config.toml
n_layer = 16
d_model = 256
n_head = 4
n_kv_head = 4
head_dim = 64
d_mlp = 768
vocab_size = 16384
activation = "swiglu"
norm = "rmsnorm"
norm_place = "pre"
norm_eps = 1e-06
positions = "rope"
rope_base = 100000.0
rope_fraction = 0.25
qk_norm = false
attn_scale = 0.125
bias = "none"
tie_embeddings = false
parallel_block = true
init = "normal"
init_std_qkv = 0.0544
init_std_o = 0.0
init_std_up = 0.0544
init_std_down = 0.0
optimizer = "adamw"
lr = 0.00147
lr_mult_up = 0.822
beta1 = 0.95
beta2 = 0.95
lr_head = 0.00621
grad_clip = 0.5
warmup_steps = 336
schedule = "wsd"
decay_fraction = 0.909
decay_shape = "linear"
final_lr_fraction = 0.0
batch_tokens = 32768
seq_len = 512
doc_mask = true
train_tokens = 311500000
steps = 9507
dataset = "wikipedia_en"
MLP neurons of a small language model. Each row is named by its layer, matrix (gate and up: input weights) and neuron, and shows model dimensions 0-255. Each number is 128 + 32 x the weight over its row's rms, rounded and kept within 0 to 255. Numbers have three digits each. A neuron's up and down rows have the sign that makes its largest values positive.
After each neuron's rows, "fires after" lists the tokens most often just before its 100 highest values on Wikipedia text that the model never trained on. A number after a token or word is its count.

L8.gate105:156192172115120175124123111120144090141119118127092155129207186070124096078140147143068114177142157108136110086091133043187178132159182070084091145139140115128134170127104135181127117108145126154178166122106129111122148225184178149066137142159148130094111129094193112160166114142166161139173140113120163202099182154121101086151132167114146105136100114138119096158116116177020104139081136117133126109117105159130104160153160157120155100143164100158168142072077140114135131123113100140138195130088159170162103087168167144079073168110154159133139104101159132139071142118112193072082143162108205178138130089202130124116177118144132122179118132116162166096112132135130113095108146139128103128177117125130115163148157148172152119078125144164152132106136167150136145154129072
L8.up105:156168115111134176126163070067135127116190152105171128073112124099119126082113131145065211139140212176162123139111151133115132113153110103082140134144129110177121112167115111162104135133152062136154101094147073121111105142117166112069142177137172127127142158170133167167109098124072174107109155124186117155134194113113117091117128123147168121146118081117129113132156054131102139088103144116144120144132097118135131123113119166118246108104119145136150125101111054115070191113089130111094090163146156154167102146082186119079134153088128127120112077117110119154125111082101140186155160200115124090146103109157117132130101163130162111144140162144205140145102138134109084103100117119177077123144149197137154120098187146176208136102071233125170112135088132186123126148118100
fires after: " ===" 20, " " 17, "===" 16, "\n" 6, " of" 5

L3.gate662:202151122118065163114061097118125109099143174092168149079136125174059145101118141112128110044175111066151103219110198092056121143108148115180142099121167138128113085118138130235111173083156148131120129053099135154147092138189108107182150128118067144092106184135134116102131170101150082093120171139112149117196116124144148190118099140131146187099130157126103120119125122088117131159072123153117092113163144098193106113120151143092133148147148167146129153129111105143135111088176149110155106136073144110140097141103107125094144059139148108123137133134123168107079102151141065109129169118152114090160152114176179153145150144145072121120147124116117145132155182109118110175177078045127065111125120166114081137151092184158121104151138168134147070136103093090096160117141148
L3.up662:141170091180123126130127088088107160129125219126090165139167109172159139136150166123116094150113070112154153130059144080109093123106157126134113123085139119164138090098074142129124117066087162111129221135053091173141123102088142114147168158085133132125077130141133074125168137134161109140154137130127124165127183054097151109128111208133139137150117112105106075109126105116192100171085086092152096129095151156160071113155127116113123129094204162081093148113122182080147106047128107134129142077128155108117120107086151129144152111120199104113095097148132105147103090116149132131155167116158191067101177126152134096133114173066107132157148167100092143160144153133166194138163139128205143172115172179125102125117130180168142074133166177109094131161094122086197155096106113
fires after: "\n" 46, " =" 43

L4.gate50:096135114117124157114143192191112160130140146120134118151115060123167122126117133173097118167161101112102121108115112112086139168171128078116196065127118125119139099131109198112130139101093182177171147143147109139135119100117165166055111163101156133136123166137103091163164118182149130145171077172149164163118147118156189105169080125155116100145120142090136097111146115151131204152125129175166131061195096192176125084119175146145116144128130086126122108118077087107136165132186130164078106157105087077146145120167187125141135117066190145088124107118209190169156132135125105143218088124129120177115176126130147135109185177168171127157173149164131113136125107091141122160125110122208132098207105203156120140147151142151207135122148123087135155083093149122117111147092123
L4.up50:144113130161150142161156125175096140136094140138163132093095167122095152134141163136141144136166166091087126064196156150111153108059123133177113112156132116141152106127155176154117087165126132079107143111134109180081120073135192167123109131207099139186181113129138136134145084131138127182128066144156101072177137115172168136226118085110155095116115126218104089135128150106162155148084108132084176134097087132160131171101131133092185148145122078131103120106082147080131183113093102089174103139072118105130107181157090138119087158111106190107082123136094100126119129127146092133141087045120124114094105104071111200169177146118146161026167098129092128137148149070143115164094138166145152088117145099091165139154100131117149067133173157152102098124175143098140100102136108
fires after: " |" 34, " 4" 14, " 3" 8, " 8" 7, " 2" 6, " 7" 5

L13.gate527:123168083179088122133109151059065097096087140136104154111113207057126161127118165147111150163188061087117119159103091125134080112156128122125148132186139121193141113142128138132155159090157113112122121150106099120137154148143156095095156139144169153124131174142158037072185122141122153121225130133179126180148156121114197111137111066080125108108125153092110142135150131134085126114090137093184188108156118217166134200064106174143138111080138116167147095102080149173190115115159145101144069100084110099165091080104163171112105170140069142131136096153110171146130117052094149106132176136150137104169178133086142142085156104158114108180141157099126144081074095149116133130141116166088126127160141135124069119149139170153109124140119119100156156157072139160138148129110124
L13.up527:128136141125166085120119155169111191078124125100097139078137154102089145112144143149170118109107069061167159151127162117129139098130108178108143120140100128089138107136075163121150139135105106123117190119096172126112093147150157112091120156152134166095141161137141132180096090126168137153210166115102115175093143049150133121136131149106172148120130153112095163144104119142113109046092162135141162079136122172139109098066132161123112121147104100155121098166112184154148093171159146120150141125077120113150098140132062173116138094136090140134143108206096169142074143119098122094154131118113130064143186172148135112141131175070164119072182082112169103091172134040113129131112085206161146088147119118084069113105194176167060113034175139146104150140149176163117126088176176
fires after: "|" 38, " |" 32, " the" 6, "\n" 4

L10.gate440:106104104107087119128095157087138119151156142137125138158118130161166111130109166131141135091155172142129091139089157097186092149173140120162150159107169179086102151178099167106133104106127153121174146107133135150134094133198156196133141110086121114095081117072109114185083123081170069109098160153087095135115071178136126103099114124123148125164147121102114086107120122223039093201172109092149096093118128116107150228151090124122115101074158145142120148121130096067136104125139154128090134091178094113124093087072108168133130138090182078123151121146094166141167101141176084102163150132107111162084136173145102140066140088180082070184125135138097109110133065146077160098110124121112103104124089175117138127114125141154135086118147150163210076063150156116107156125121053
L10.up440:099162099152124074144042146069137084118099113143057127147183203095141084167101115133146153138091177121187122092100156096099111095178134153116101115134094125126116150119140064131136098118105071168088128175132151152146067096159082144142136126132149120153162128118121122115102054166080104131102124112145150133134153150165108124126081135067151043163170141136134188083156130150095066140129144085094136131103129058103144155151154119176158165160157163173124109119125143083106146158080138151090152135136149139141103214066137066164118189131097117124112165107119086142153109130162113162156154114106115140160202096200125129115152141142156124140055108076071137088119115107173146076088127133121152155092107191069205152152150097121138125162138091119102143143169121127174124182110110
fires after: "," 41, " in" 10, " of" 5, " and" 5, " de" 4

L3.gate452:155139102131034123147114177107166143110136119092118142119134167145104072174144145137113132071076099107144084148166185106121075074052129089118149075093172103121113100161124159160107156133167155145105138131104106143107156151084137187177159144087049118109125156143136082115149165154183111096129144071134134124134114056150138165125098146102141156113116153142122068125097112089160157154137146165098004087203157084155078092159121126114118125143174158222059094128089081126171083097138145112112068121082127113080126139096146124091102121137157136145174133078124162153088082140152124137112130129179131095160175139144158192089143149146116151180154117114093092137152153125114170177110106078146092168144184161118094160118155141150138111135108174145120134153132094088142122085152121
L3.up452:152117049136075147166102144144130194155143094134091164116184122107147100137088137111157123077141119138125150151138125110091120136050184135157138178140092143145115117163104106158131161050064164134109160190101113174102122173125098098129149173110168150104123133137087107107127137143149139107083188157133077130093169135176091147179122175120174139104137056105044088160078136100155146115112085149150177120066165179099106083083127183099151092164226143145129153169117119113168132156180130124111176118136164072095126139099149168138131090128104116164160126088138134098174164085174151112104158087150133101150141125134143133125132137119174140124144032104129110104110125213132151146142085128168084123132077155113132113107131126155128109065185115134098158146071177120134166065124128
fires after: "\n" 59, " =" 24, ")" 4

L13.gate391:144118087150119109078105114105110083089159171087125133051162128144135147096149138124138108141135137090225130119119129070147109097101133099133178092158134099088206147150127163081154089070156148172173094147156103176146148152150135214101093095071168153153119090119131087156154147128135131155138126165125130147130168163159109104151148132095114113165178117123113067108132135127061100169172104137124128102158155136139121129163114067171165135098122095176136154134133174088154060127084135178083113115147177141081096113071186172125138118116126145102071115140018153180153193090075160169088083108147145119130172141190115184151160138094124149151102113095151123133175130172119125117129185162120094085117133149104106115130120131141124088184177101191163097109158160144134116170166093
L13.up391:127138153127188095135112142123184098132085184136188106141147154131073120106148105138178150137075153155133150159154144101139134082114120113142183109159128127155114148049145094121128213118117096085121146109069123091173168103158136091137148157130117128108151134157136135135162148174099115099081118126118118138084095099125139135088129148121165094120122157203111165110183059182175163108132095091149121089115127076154048141116135195128139174124053095145166129132094141105159114134131119165119144065069182156151096117148106091079133099123104075167120104165102134136095067174111172099113120142163121070176152170171121165142176106099148118074155064127091148152122156129105163135072095177084098101044127069144096112126168149152097167086137105176086138142178067138147100134168150
fires after: ";" 47, " (" 5, "," 5, "-" 4

L6.gate497:107062186128117127111161134126149132155124114124121160071140116135139098146120146148143175113181151120119127154214128114185113180169133147100150078142076141069114162096133093135148141132162184137146154098096106126102152093128171132156172099050122121146114186100131137099133146129163150112131113131149090147146121081121190168125110211151098158135105139150185070121186141145105101154164148124133120097145074165109100142123076123133166132114136186146117090189133116113147154094153109081046104138139138156090083149148143150058114115110111063135139127129130172067103155125064129129174164125059119104037128152146179148161132131119131097073135164107143172175211131134115087084147137127121060106155140147085104166086093115134120166120169091132168123163131224068093131105137096
L6.up497:117097137129143104083105110097124097147159085175114085097222133054133132140118130169155169214142165148177124137187149177127088130136124144121136155136107125092105166127112113110092129119136140119200097132058110132052166076114154081175117152118093105108138151104148176061138155123098094115141102191126136105096116085161103134143082136135114169126106167138115140170134129108116129139162144074079136124182145134107051071136128091140205121102135136139116084124154153110149201078068127115144054056167128128117122100185181099090121106116075141136112149178100188135059163098144153154090079128134156122060160133114115114158105120164138137135155142136162200157171147154116094068108109120089076058126132124095170078116147089136149136137146091120157104168152130168138147127113120
fires after: " 1" 21, " 2" 9, " R" 8, " was" 8, " t" 6

L10.gate683:086080147166080131110107119157187144150115105112077161108136185111129108100120184103095079118189085075161096092100122121151132159159228134120130114110137074078177135122176149105154097137148152139138146095098148150183091131081092100153162121122147136106124109096145144197131132059147118153132126207149149161166125136083173135151129070063100108193072106112160118141158119134129128138118138126101139152128122143080206186129096076140122113137106142162134095107128152121150093105121151138115150125114106121151170107162138210146082098145181134090126167133126167097128148067100127140154116103097150191086184160169064149094136109144087103137133198118113061106138093143146129129115173111093176111175157187053126154133165105170191127145113143182179089138127140113149136107136061
L10.up683:103129115106087105108112115086125085135132076151119121127148109165118098186178175126129126197123132127133169127127175134195176144146069097151136116130102066138137076149145114068093160112188068165138177132213165096112130139109132098168126147130112138151080109115096133093080103127082156163114107114125167105153149072054119160153202104141109182112051146137181133165165144127084102047107133075122124147138147070125121156120101043174127143169130135163094085134166145104123183184094144131174122145087132150079167152163154121111093128074114097098111129150081113165185191131147129181123142108146128164101122130123113115133113138161149117137125151171155123103126123162169164100096155140105163137151133153120143101201150147119135073168104060118150082208128134127209101142108118
fires after: "," 45, " in" 11, " (" 6, " York" 5, " the" 4

L13.gate520:124138093097121109064095189092134150106132064143099105079120124107147116106151175167107155172153129121194095131189124103161115171160140106110120061104210132134158148109087193189117058080139081161112068108173083167147087122161185138051183086151087124081117145107129109173159151165144127062157122144086117168127173150144099115153174150132164126099154153140091176139142146136138149192129129116075120081143169121152167110120135114175168112169166102150142100112140145112134076100102101164121110091121148117123175109167162160154180136124114140108133068091105163126128122143088126134142132101143118147178146111183110182163129125112131089190095147135150136130097184151137114128197173155152134099105128112126161149113068179097103119098184168197139107169093168083103158192131146
L13.up520:142161055045132123066132152108111152129124082162116120132162188134077157094112111184091136130114127134186111121141151118160103149146196115112123119111142165146134171086132128103163110121119185178116217079143086181170118129115168196113151110131101148096103122150142137120128169150147090080136058170095131166136120182107065133169171151162139145117113084120066126152154090094121124146136116131157132126080125093166145107085147083105121114133133150104122103152103143053126081106056169150124117117122204181156083125088134166127142171143082132146137103158189166164140124110095172167078111115109144194100148126148107136132167112063097123129099050080081115135105126146105196111209141082110091090132122140192186127093147133122138135068151139098128101095147098115140115079112143
fires after: " (" 42, "–" 4, ";" 4, "," 4

L6.gate694:134080107147136143131135144095112121141152126104119149115124165140150160159074163140127142159127127118177144153104123050137112122093132130116113161165142094114092152130122154139132110089167087100160101124133059130165085119125164088128175088126187126133102156131123048177126105122107101095145216147111116166159193185117159081107085140112176150108154131097151128060097099160048098086104173120203127119117154163133163173129103090162127077062151152180169064163054154164131142120120141130113139152145123148098071124143173167142135124112137126150155140085166150088083116070117161125156141114095159068177142139145099138129136125052105164159120170120162191114084123163093159157217113192176104162189120110146146139084150193142133122096107152158109106092078088144131097111087094
L6.up694:185132092118153157128168121083140124088160128143205046168131147033145152137152196149124106146103126138114144134077139106170189052054103126141164165121141137144131155116113133162139172090147138092113150058143173167106099173121091144130096130158128156122182074167178137161142136152154145090154106129151152156069130170142108102145117099143132193084121132114118135123148159143127151173091092084162163148147098113161193117104118117097151135091147163095119164060052085113206139132157145114111127165151143152100210140106184170100100132060096110100128126105086164111059156172142131132124133102131136141150050155148164114140151156137148077145120146147109116169118130174144162115126087118169074106108146071138160111081151151114164185119073175120128118133118082137171150135084112
fires after: "==" 29, "\n" 21, "===" 16, " Party" 10, " ==" 9, " ===" 5

L8.gate721:121048170203146161092183094108117159134118137150119141142135122129148132152147129142078108082105146105127082124059190078130147149124113128113194130150146126104121141146096160092102172159164131197107099146148141119135119183055108127132124160082165110103141144106141090149144094093172149118122142136062208105104157174112197066202167101165138182090147100103197144136088098187117185134137154102118121097153134121141117089144124098189089050073124118169184150141178175151173120129123189133121147103128114128124052079184136122097117172126149135169148121129139153134137107100113165148128165128122088153150196157159116093095177116099139118148135148140158113087101159149101164127126100118132125086096105151050146163104212163156145087085097143133129129105135116133077172161125107
L8.up721:128169178059165152108163118060125171099143100150145091128164146141183146122130091124114092129176111115074110118115095106089105045132107163087099160169154181108100146152050144080152157142107188198100128115129155067118162055120079134097099106199149133106112132136129131105118119141126166113156154159101123157147125172100121116145115135163118136125119097154141156154125092105150128112137087101102090136110160143143131142103174141147116160158148123137029106141153096117113078061096157074109083161101151157182177160145151165100196167141127129069112107185138210081128150126104161126057130130093066116146133161147098089124129106130116148149132146145123164044150131135122132147140093109151105166103110108083174156100181148158177112098064157120119065182072187156151125129150133
fires after: "|" 17, "-" 14, "==" 13, "\n" 12, " (" 8, " •" 7

L8.gate759:158106137136146126148192139095102153122129155128164172055140129083153153099106163137113057120197174121129125091079089148087106135126140121116146162132110190096089164139126136120171121134135138120140118125145158093102076163159136115112124102185089120113075094111141164179125156182135144124119160196113179157134151147143154186187132086127097094176121112086198080141105171085106160148115099125152160107129111152161089103113103125117131159100116172138123125126156153112187129112106152089153140168127191110173114080142130140150055134108136154105146127134070116158128146057087112171114110115119158132102151183074157156109123110160124107132149182088183102112119067112123114055122063055101154080138150130030090139156143166146238125111084176100175099139108169122170155161126108
L8.up759:116154125107152079124100136168113125138116081095088108122142162112097127133098130180146130118120160135164148195131187160177122142147142112156103118122127087150081124155126115167123185122118087139061104166147133084090121139139127143166077180182161162157147042147162160088087172133121129132108118102093148117203093121123113113214101074152118136075064152130061102118132087121145094170128116133115123154138135109161118150122097108134149151204150139152081159085137103122120170133157130173154085075115101122165132149118118119128030127054163113059138021123138105107161135140138073182120101089076165153096116118170164140103127107150122121147153100110087146198092098105168169149117116136136166174129144132146114112138093110150101154160164153123093136087144073134068126102063212
fires after: " in" 32, " late" 9, " early" 8, " of" 7, " the" 6, " 18" 5

L8.gate592:168133138114159161125133174090145095155163172101146183138078111102090121067133181189120130106162133115147158128166125130103105175164172122104182128099153110094092136100078175173174126140124093165181103108131136142103059106175148153111168104149071102146164141127141155163194163162131098105146122156120205145083149150099134121131184142118130086153133101161082152177193217152109151182136067128141153123122161106168176128098173075156158149154138119169160088068081099064099182138183127090084129145124096116140139179183080141109092127031159091087129134069083138131143118142091167087210114106141126164103142132125155131118138126135109066155139137150199129091110111087109094140122146133099129109129137124102108142143120115113171114123115173192114105090088169141133107153137148
L8.up592:074131128112153163124103129117120044063183186084107153143086151137107097042101109183109133164166167145127156083168149117126094134143134095081147168111124129123109127051121141115132127110081172111101112128087112111139147094098109170126099121166085146075158116152117171119156147164150100096165158113143109138162159099186141144147168110113099118191115176163162134136145127151118144135064104136111163127165128122163123106179160097172144151185142083155135099081115148156075170150161096198109099108105137145186189106169159048111136129098166161149130119145156092189184088155118177107115150129168083116124153127143035089098144155147123119138110101178119125174079145071129089086097142122107155136042121127108123121107172084112130199156147112076110122133076158167074100131096121
fires after: " |" 36, "," 8, " to" 6, " ×" 5, "–" 4

L6.gate300:171098093064110164169147148146127126187106110169151157103129041137158146142110177163133099114146128150115107135160111116165117126122159159135121134116083118111131103110090149149100086117198195111130134104138135136110165122115137169090137092117125121131159137107108132163179132098207091124193146195144182145108122141057062112136137151164151167147067139093116064161129127154162113117141099105183115137102073181086113110107077100084082058142159157110068128171139146123111132120149101115145104173073210139111088124071093151165153122122230169131160119059092138130143131107176119171129140073131148131129107125119149121145122181142040144115156184105167162156106133172110142164099101145088095131109143180123150150125113145125184145112112069176118157157141114064109087074105132
L6.up300:142155119132115154149134124157109119082150143149138117101174078158134191055139122108111055167102171092090155101126095113193189136086118090120074144079100199143154128151164104166189124157101169067169091081103129144132122121126097141133104106143143145131096178112144110130141170104160140128068172145144129117120124112126115131099139154168156125092080081117116154123101139146155184146106116138116152173138101123183179184123096102090133202164135099160128140139062113136230133157122125169130110155130184145127226103152111135153125117155119155171103131109073124143092066097113147109103169076097135192136129080118131135136174103150120125089088123035083072107106179128112113122084124098134134111141125063085073103082139145119133191124187094145086079152090131141103084111115129
fires after: "." 98

L13.gate484:115170146180088154153158142073126079077134103137078140065133193104067126098186140128112177144136136097119153111142169129087113080206189185166069090160147146085123109149127115126165123109085175122136133134104106121111057159070146100071161088143185107172115131038125088079133109122114113134107111150101106128119153074113161063172072150188136108076162178156130157105086132139096107123117143078115126176129121100104082162101067136176107121093126104145110103127105128159191153097179157151165157144133147130110136134165154165138098104108093123131145089159135113064125186088099114089105128159117132107126116186171130092114136122133144153173126201094163122124113098111151097195099120125093123147116183122112117087133120127131147139156124159113123103105049150084163179052118104
L13.up484:087109188127137119112144148131138154108140072097100152093130136097214143120111071082099158078105110060085128133113100137114119083118146140205173127102084103119153059096142118101072130078122142094148072097192148123105135161110193163135088149159095103121157151084141152149168126182147154158050183181188153094157107094106095095130148120124151073099169183149168123125140141104121141111160153090139143115077086082149132111111146167094092076135101080142093075157109115183141166113109104198096115163134109106073135106142123179107151117063083114119122098150088147111080146140135137143147179157078089121114173120161138089097181103137092150101119097150132133126111132161184065076092159105149112112151143116131115096144056105099200090148086089093132148078127113116148133155140165
fires after: " |" 65, " Attendance" 4

L3.gate495:131161113193067091096132143103171149121169180072124116076138169137176179113054106197139160140144148074140104172118189108153139185133103146137166114171130093112095116123130142078125166141119131186173125061060152091095057132151177127122172168111091110099123137101081109138139113183161168074103098120146111120112098113121133143161162168127119146131148149151118069119133094157102156074104157136132137126145145103136102110102148119203108145131067140164103077120137125141147108083139121092086154133125105063132115128135118117121041131093124144133084148124122181149088151195079074129145091144176134057056124111123142159117167085133151131141189145080110178149112077117128076121108142131126078101124210155083165142103104106136079158124100153148127157106162169135098181084171135
L3.up495:138143112118088132132121120133097116103117092138189081136147121173073135087128131109145118152109091160090131108130105171152107140134125170114177133147130072099174091172140105136092083108138124146167124149116127189123097162118169149081153091116114104116130125117128185110087167132107116123125107173099029151131107103184141119198125123166100148133107138102068118093185046090194134089107083027146166113116150142129095116121159160107187144091044139129126120119089130148096063131083138190139122083101128120155088096123178174107134075137141166149108103132069151128129159176088114149174115151098161084088142175049131117188119124204144119141128175149154078180121097151103102152123182095119191077157157119143114097161130116159185174123097118120176195120126121115117147152106146
fires after: " 1" 39, " 3" 31, " 2" 14, " quarter" 4

L8.gate438:132102179107107108135160154121151146179130076109145116130149138064102105120071108171077102097165081105167156141132078142120137191157143080059138182127158123103118157077141102106211098123148157121126090142081166194150122069147107131161159129159160156151095102106169103102143134163114139067141085124158129151157122087096101155170172119123142108155132100094220072116185178094098117149124134134139118116194125105140140122135068130111142149129129122199104096091085149074155144158162146137048105148162058078124132125130153121129099157075054113143141122121089102051143098046131114154147134129113090142100178167104134163091128113136133107114165174079120087102147170088109071115138146103068110115172153169135133089152113124147183104122169152106205095140138098149094150133141138
L8.up438:103125215119159114054154086142150119146119113087102148135159123129165164169095196136122164093153103148133146183159141116160155150148129095110131122122096150114134098091166130134128128087154192169093087154115169066173110135082167115163145183124154125107170109034096145169123088106176104101156113142107129104208149160144140122106105138114109118163145084163107087109139186174113101142125134154121144138098084091179196151140099153196114185166069146109056150128117109123103116086104102196122132132153141118136137093098086140136123202079088086100066105136066162137159096136158105149117118123076171097174083151142134178067123127129142087107130133111104107105174088081116190127088119103109174179103103103077190087189151142139158143153139117131167075108113129130137100124130165
fires after: " in" 44, "In" 20, " In" 14

L4.gate46:124155091159126107101098144156123211132112140103149171112130146091141135090099162111068109112156134097136135147122109096153172164151111126076164094160131142086091063148048162067111121151061129180138176108152145052112100088100052194076120211121159177127142174124156094116178101121135161094169032179155135154098109143098115133169123133087121113117139155099169121132150128150147143120149079099174109102105116112173130158117132107122125132126152108164102123130062125057097130048138132138070157202100159130191125072153143148089137151094149114114146123118121165156131142116044114163169146135166113165092155156081174142174171106123134110172145168127095129162133148134089173129131133150139108108178175157102161126118151122178113119068125092128149130108092188069106149123127134
L4.up46:148194097128090138135139210140147144142136134102177143101082136095079153136176118088040156071151081136132130139061099152121139143140143152097130164156146175157114096118106181078095127147173089064052160153203110079125136187083188148141082145110162149101121156072147180121123149126132107203112091146164122086098116143099106130103134135111152157143094066146106127117130097073097152142134122128174087077126090132178164133146127116110117138081087108146161117173061125076090140125071121180089145174061153160117164114130147146125135215119103111165133107169122171185151105150167113110136119165132177137082137092097141146127078142116156109079089193170035122148144129112144126128064106116163108103162090140149112121144129133152154098094122160138143144133163115157122083130108119
fires after: " —" 27, "." 16, " to" 5, " w" 5, "H" 5, " F" 5

L9.gate764:167106123056105090079187144090127136125161137130130177090165115074175151089113115122158160155167095124092133133149124090152122125188168120127141136145158154109127128154102159157130153187156140140172108106091116133091089109119172209099085083127111119082121090183188129114133148127192085120113145148112174167077093121134123172175102159145164173121076071108077120099134125063160137125086105116225142116118180116183133065117098101209110110128146139173130106106094080124148137114129136175144131174155107125178089112151191129118134089093103170169159120112117153127118108090054086115148133125077138140122155127153139184107140123165123132149095161117124113158150156149145145150137162137132116049115168113140123126028152172121123126105078196070078118178085114143146155078097105
L9.up764:119083085158166072098097092106157107088097118143047062125107103133126094094102138149138127186106082132106192192136158097110134081136161104151087154098089106186127080161094117119098143151122115141100166072165119188113125049097137102148074119105101093169145119197130132122136093143148086142108085150139187141088135108177139156118134092109168137077167113109117092107159114091151083161090167089183127123154136152141025136133145093075098103128176165132113112102105096168157124094125113182169110128131157139103115103054097122128129133153154163133114155126108077185123075115113125166102123146186119129125132169143148138126140140131119124138082128132118132160172121179140211127124151162095098072107192068123149089153132158162111073151111109095077139139143081158193070122090077
fires after: "\n" 26, "." 24

L9.gate315:126109140113141155090157118128080111120172161129127120121152150147107152110107114151102112121126174099085152146112118106154102135147161119119174170136144113100104092150070173116174096133111212144120133092118142139184133128151112176091122073137137083123117167100132112217125117105128117117114154135092158153152186138163132216132184152124053130198144109050162115105145134158081046139110106174088120097159113123107129159137063064110120081157115104170156089122120095092147160091143165061108086115140137079129101156159169139134103081126105104052096142139105169072151193114121127159135090121130130190109135211125103144090170166032118127158130171132154095136143085113099129094128121106066150143176144139095128145063138132147126132177075200183131172126102148160100097110144141
L9.up315:108138093116183145140150102108096120122112105161108116100148153131115125126117120117106140140116132111171164040207206145134081110194138127155120126110116092182120146144137107144167141069172096196144096140112118090130093109105208126106216122158177173118157121125170135175161167164104092103100146131127185105175112128151105147187139121090165110140110162167131068196141170136154128148072120061132188130125141146080125088104092083132151185177112088099122123129046119102154179127109092172142146136067171118124160106102124126105125116163118147110124141086077158145145141100139095132101092082109174130162117190169122126068135152103141103102140116101174107182198169093132119092129115107125185075126094158074133080114156113095097178122188159155139151144162126113138095066135160
fires after: " in" 20, " (" 14, "," 7, "In" 7, " In" 5, "–" 5

L11.gate504:133132090148157183154079146123063127137130088163157189071151168093187078159120156131129122143124133087142146138107130115077091133165195117153107120135090122122154129114133162084122073102151132165111125126153091125149047117116149157087098144154094097126092115081135145145119168220136164145133100112151080136178203129171102082170110147112163132077112136137098128121090130156087118124081118122110161137143111166181089115138068098175140153118142097184088066125078142165173180094081150085158134090073135070115117149157139139163107164112100115116158122137100137091066135142070128211110086099127153150130162173092101110084120102094172128106157104071131089058150164170166054161103117149148168143140100131101134155119152085165141091131136138089143121163041132095145115090162098
L11.up504:113146091166180149127179105161097175109136087178104174132191125126129159090169101027229104083129174088174127153151089103109106111083160131107130118135125132061120103101121091154116173086114191112105161132140112083141102130109152116127091151115158149116117143129136181116137158158138115153151144131166110142198206107153152137147112153143115100115116132115108089149087116132132103164103154141083087140090127125148148143156151109142195100122139069157194092146091115118124164145107102055151107159100129096133151106129152180133162139139096141114140164137125124074151141082148137163089106111079042087170119097114147167149126098082115153108156039142090130149151079121201076149076123123159120139174164084123191099174094184183093120106141150091122087161103149096093121062146137
fires after: " |" 31, " %" 15, " Date" 8

L6.gate509:125110129173125185103177098089163143140175066181150114069098176149177094154143187104152166154104117113125131101111105077146128204149210078135151093158132071151132102144159184113124084107072107146138110157131134169145132092088084156093147113132149071088118155106194059131122134141088096077094118108150133165158149152094110123084139097105155128118106145172191145182073114123098116093145145093140145118118154145153150118113150143185159158154142098153094112115074093134092132136111142113083141200160086154199116105121139192114137211103122141128116145149129093119083135096107148119139165092067091147106126139143139125083156121099123166107110156066188088107104114116181102181109142104099070140176122140094128133192078136135191122127161136087139101149049169127104104090157112
L6.up509:148133096110136156084139110085116167115153073098151104059128136179189139141148126099075082104093070134125157099095156138170135185088120094132117150084122172151112104126153109124095111151079119109108139137146120141092164106124114163109156136087179123084105103138110111115110162190093121136114124090189099136092117089124091147128105121118097177092071141118206163143073045081106152140144127058142110104075135111129061097122115165106109146132150120111109145136139078116163105151085138167087235158154142182169056094072174146109160189215111133153107122150129088105093145164128144117012157121146124119141098149144132074125108163179129137147153172111111140133074147089120145088103167140094094116161108133134081079143106129119152098135128132085161075155123143145157119063141151
fires after: "." 63, " ±%" 6

L3.gate213:123086138188111128042156157126104132105120146117163141093106152100095162126051119115112162209157121107125122129169152129129161129145144180136149104142155116144066115176150102157107138108153141105101129109118150161138130128142160121099146139158141082162149158136163091120132114118213194143131104129140100165045166137062132171188124136136106179126111122172136109087100170136073129095113106144193129121113110155135114203110134127146172127077051086134142109126103172183171151094147158138094219147121141068110116091091158095160143086073120150110159100124159124133095073176113113156140142161197106098095144154150167150123098128124151159183142168085152078056154123123139081103102201124096103094141159173130128192088133107113103103159140135163108146141152162148097231135143132
L3.up213:144105091130089041111139171127191179136104074149116123141184124143112165128114123165160179128163118086117141126144143139075101077141152169092151138146110112179094128116137140115168146153065118141110161051122109134080067054124133144179097077149096072203147106111152068129150125186112150181121125040120107144121119156127050163151159146091142122182176151150116081091069121082111122148058098091153129110102139183141101098132148146145160095087119144112105117046166171131115101091148091110160095108105110149114091117116157062157162118050100131132136134171158162157104093146076137154127144120174144145159137205128115162143142096105105127151116104099156132120138126084106151164170210152090176156096142097102098164139104147168101134123153096150133141121127163113156100087158135
fires after: " 1" 25, " 0" 23, " 2" 9, " F" 8

L6.gate677:137141120105122118148182135098096157099112130131170188104090087108108146100107158148139095097141158120092150105101111058175156171132163113089135144108145083108108103124079215168125125154137137126174116102140150103112075163085217084053094174143146152131135099133156083135207165101155099130164143159190158192113089082093145107131134126197163157133111120117201089130108211164152140158109105124188135132101120177195144137083078070156122133128108110179178103162058142109152127165107105129119174178113123144150063094141127194117140171095178098114123093100135163087146130117112085162151175095080112118146112158115133112102142097102108105115159192126162156136076127147101128173069136183139120111143120104078117151112167171170174149105114121124158098104103132104132090113159142
L6.up677:127108087063099158106148061079118155085083049117164107114096101116185147089138150098104083139100172194139157090050117152120182163125129106068144138149134126145065081174093128156093117156155035095118116158112144099108088136059146125089079144157121149127094081136165122131088073113135077164136171185140164128134131171118160120113116079144153180102162140098120145123137134099131140097131196043193187144122121130132124138089081109106126111114105133139147087109091128089157140137068128170130158171129170164119076097070112161118136176141105128158104134095098117167191128126202146154094182089103123120154104117124167092158139106102101128110152156143126097148073177178088152136170137152171136100154115136094137127132156170182201108127164146109141118100125140127151100101075122
fires after: "." 94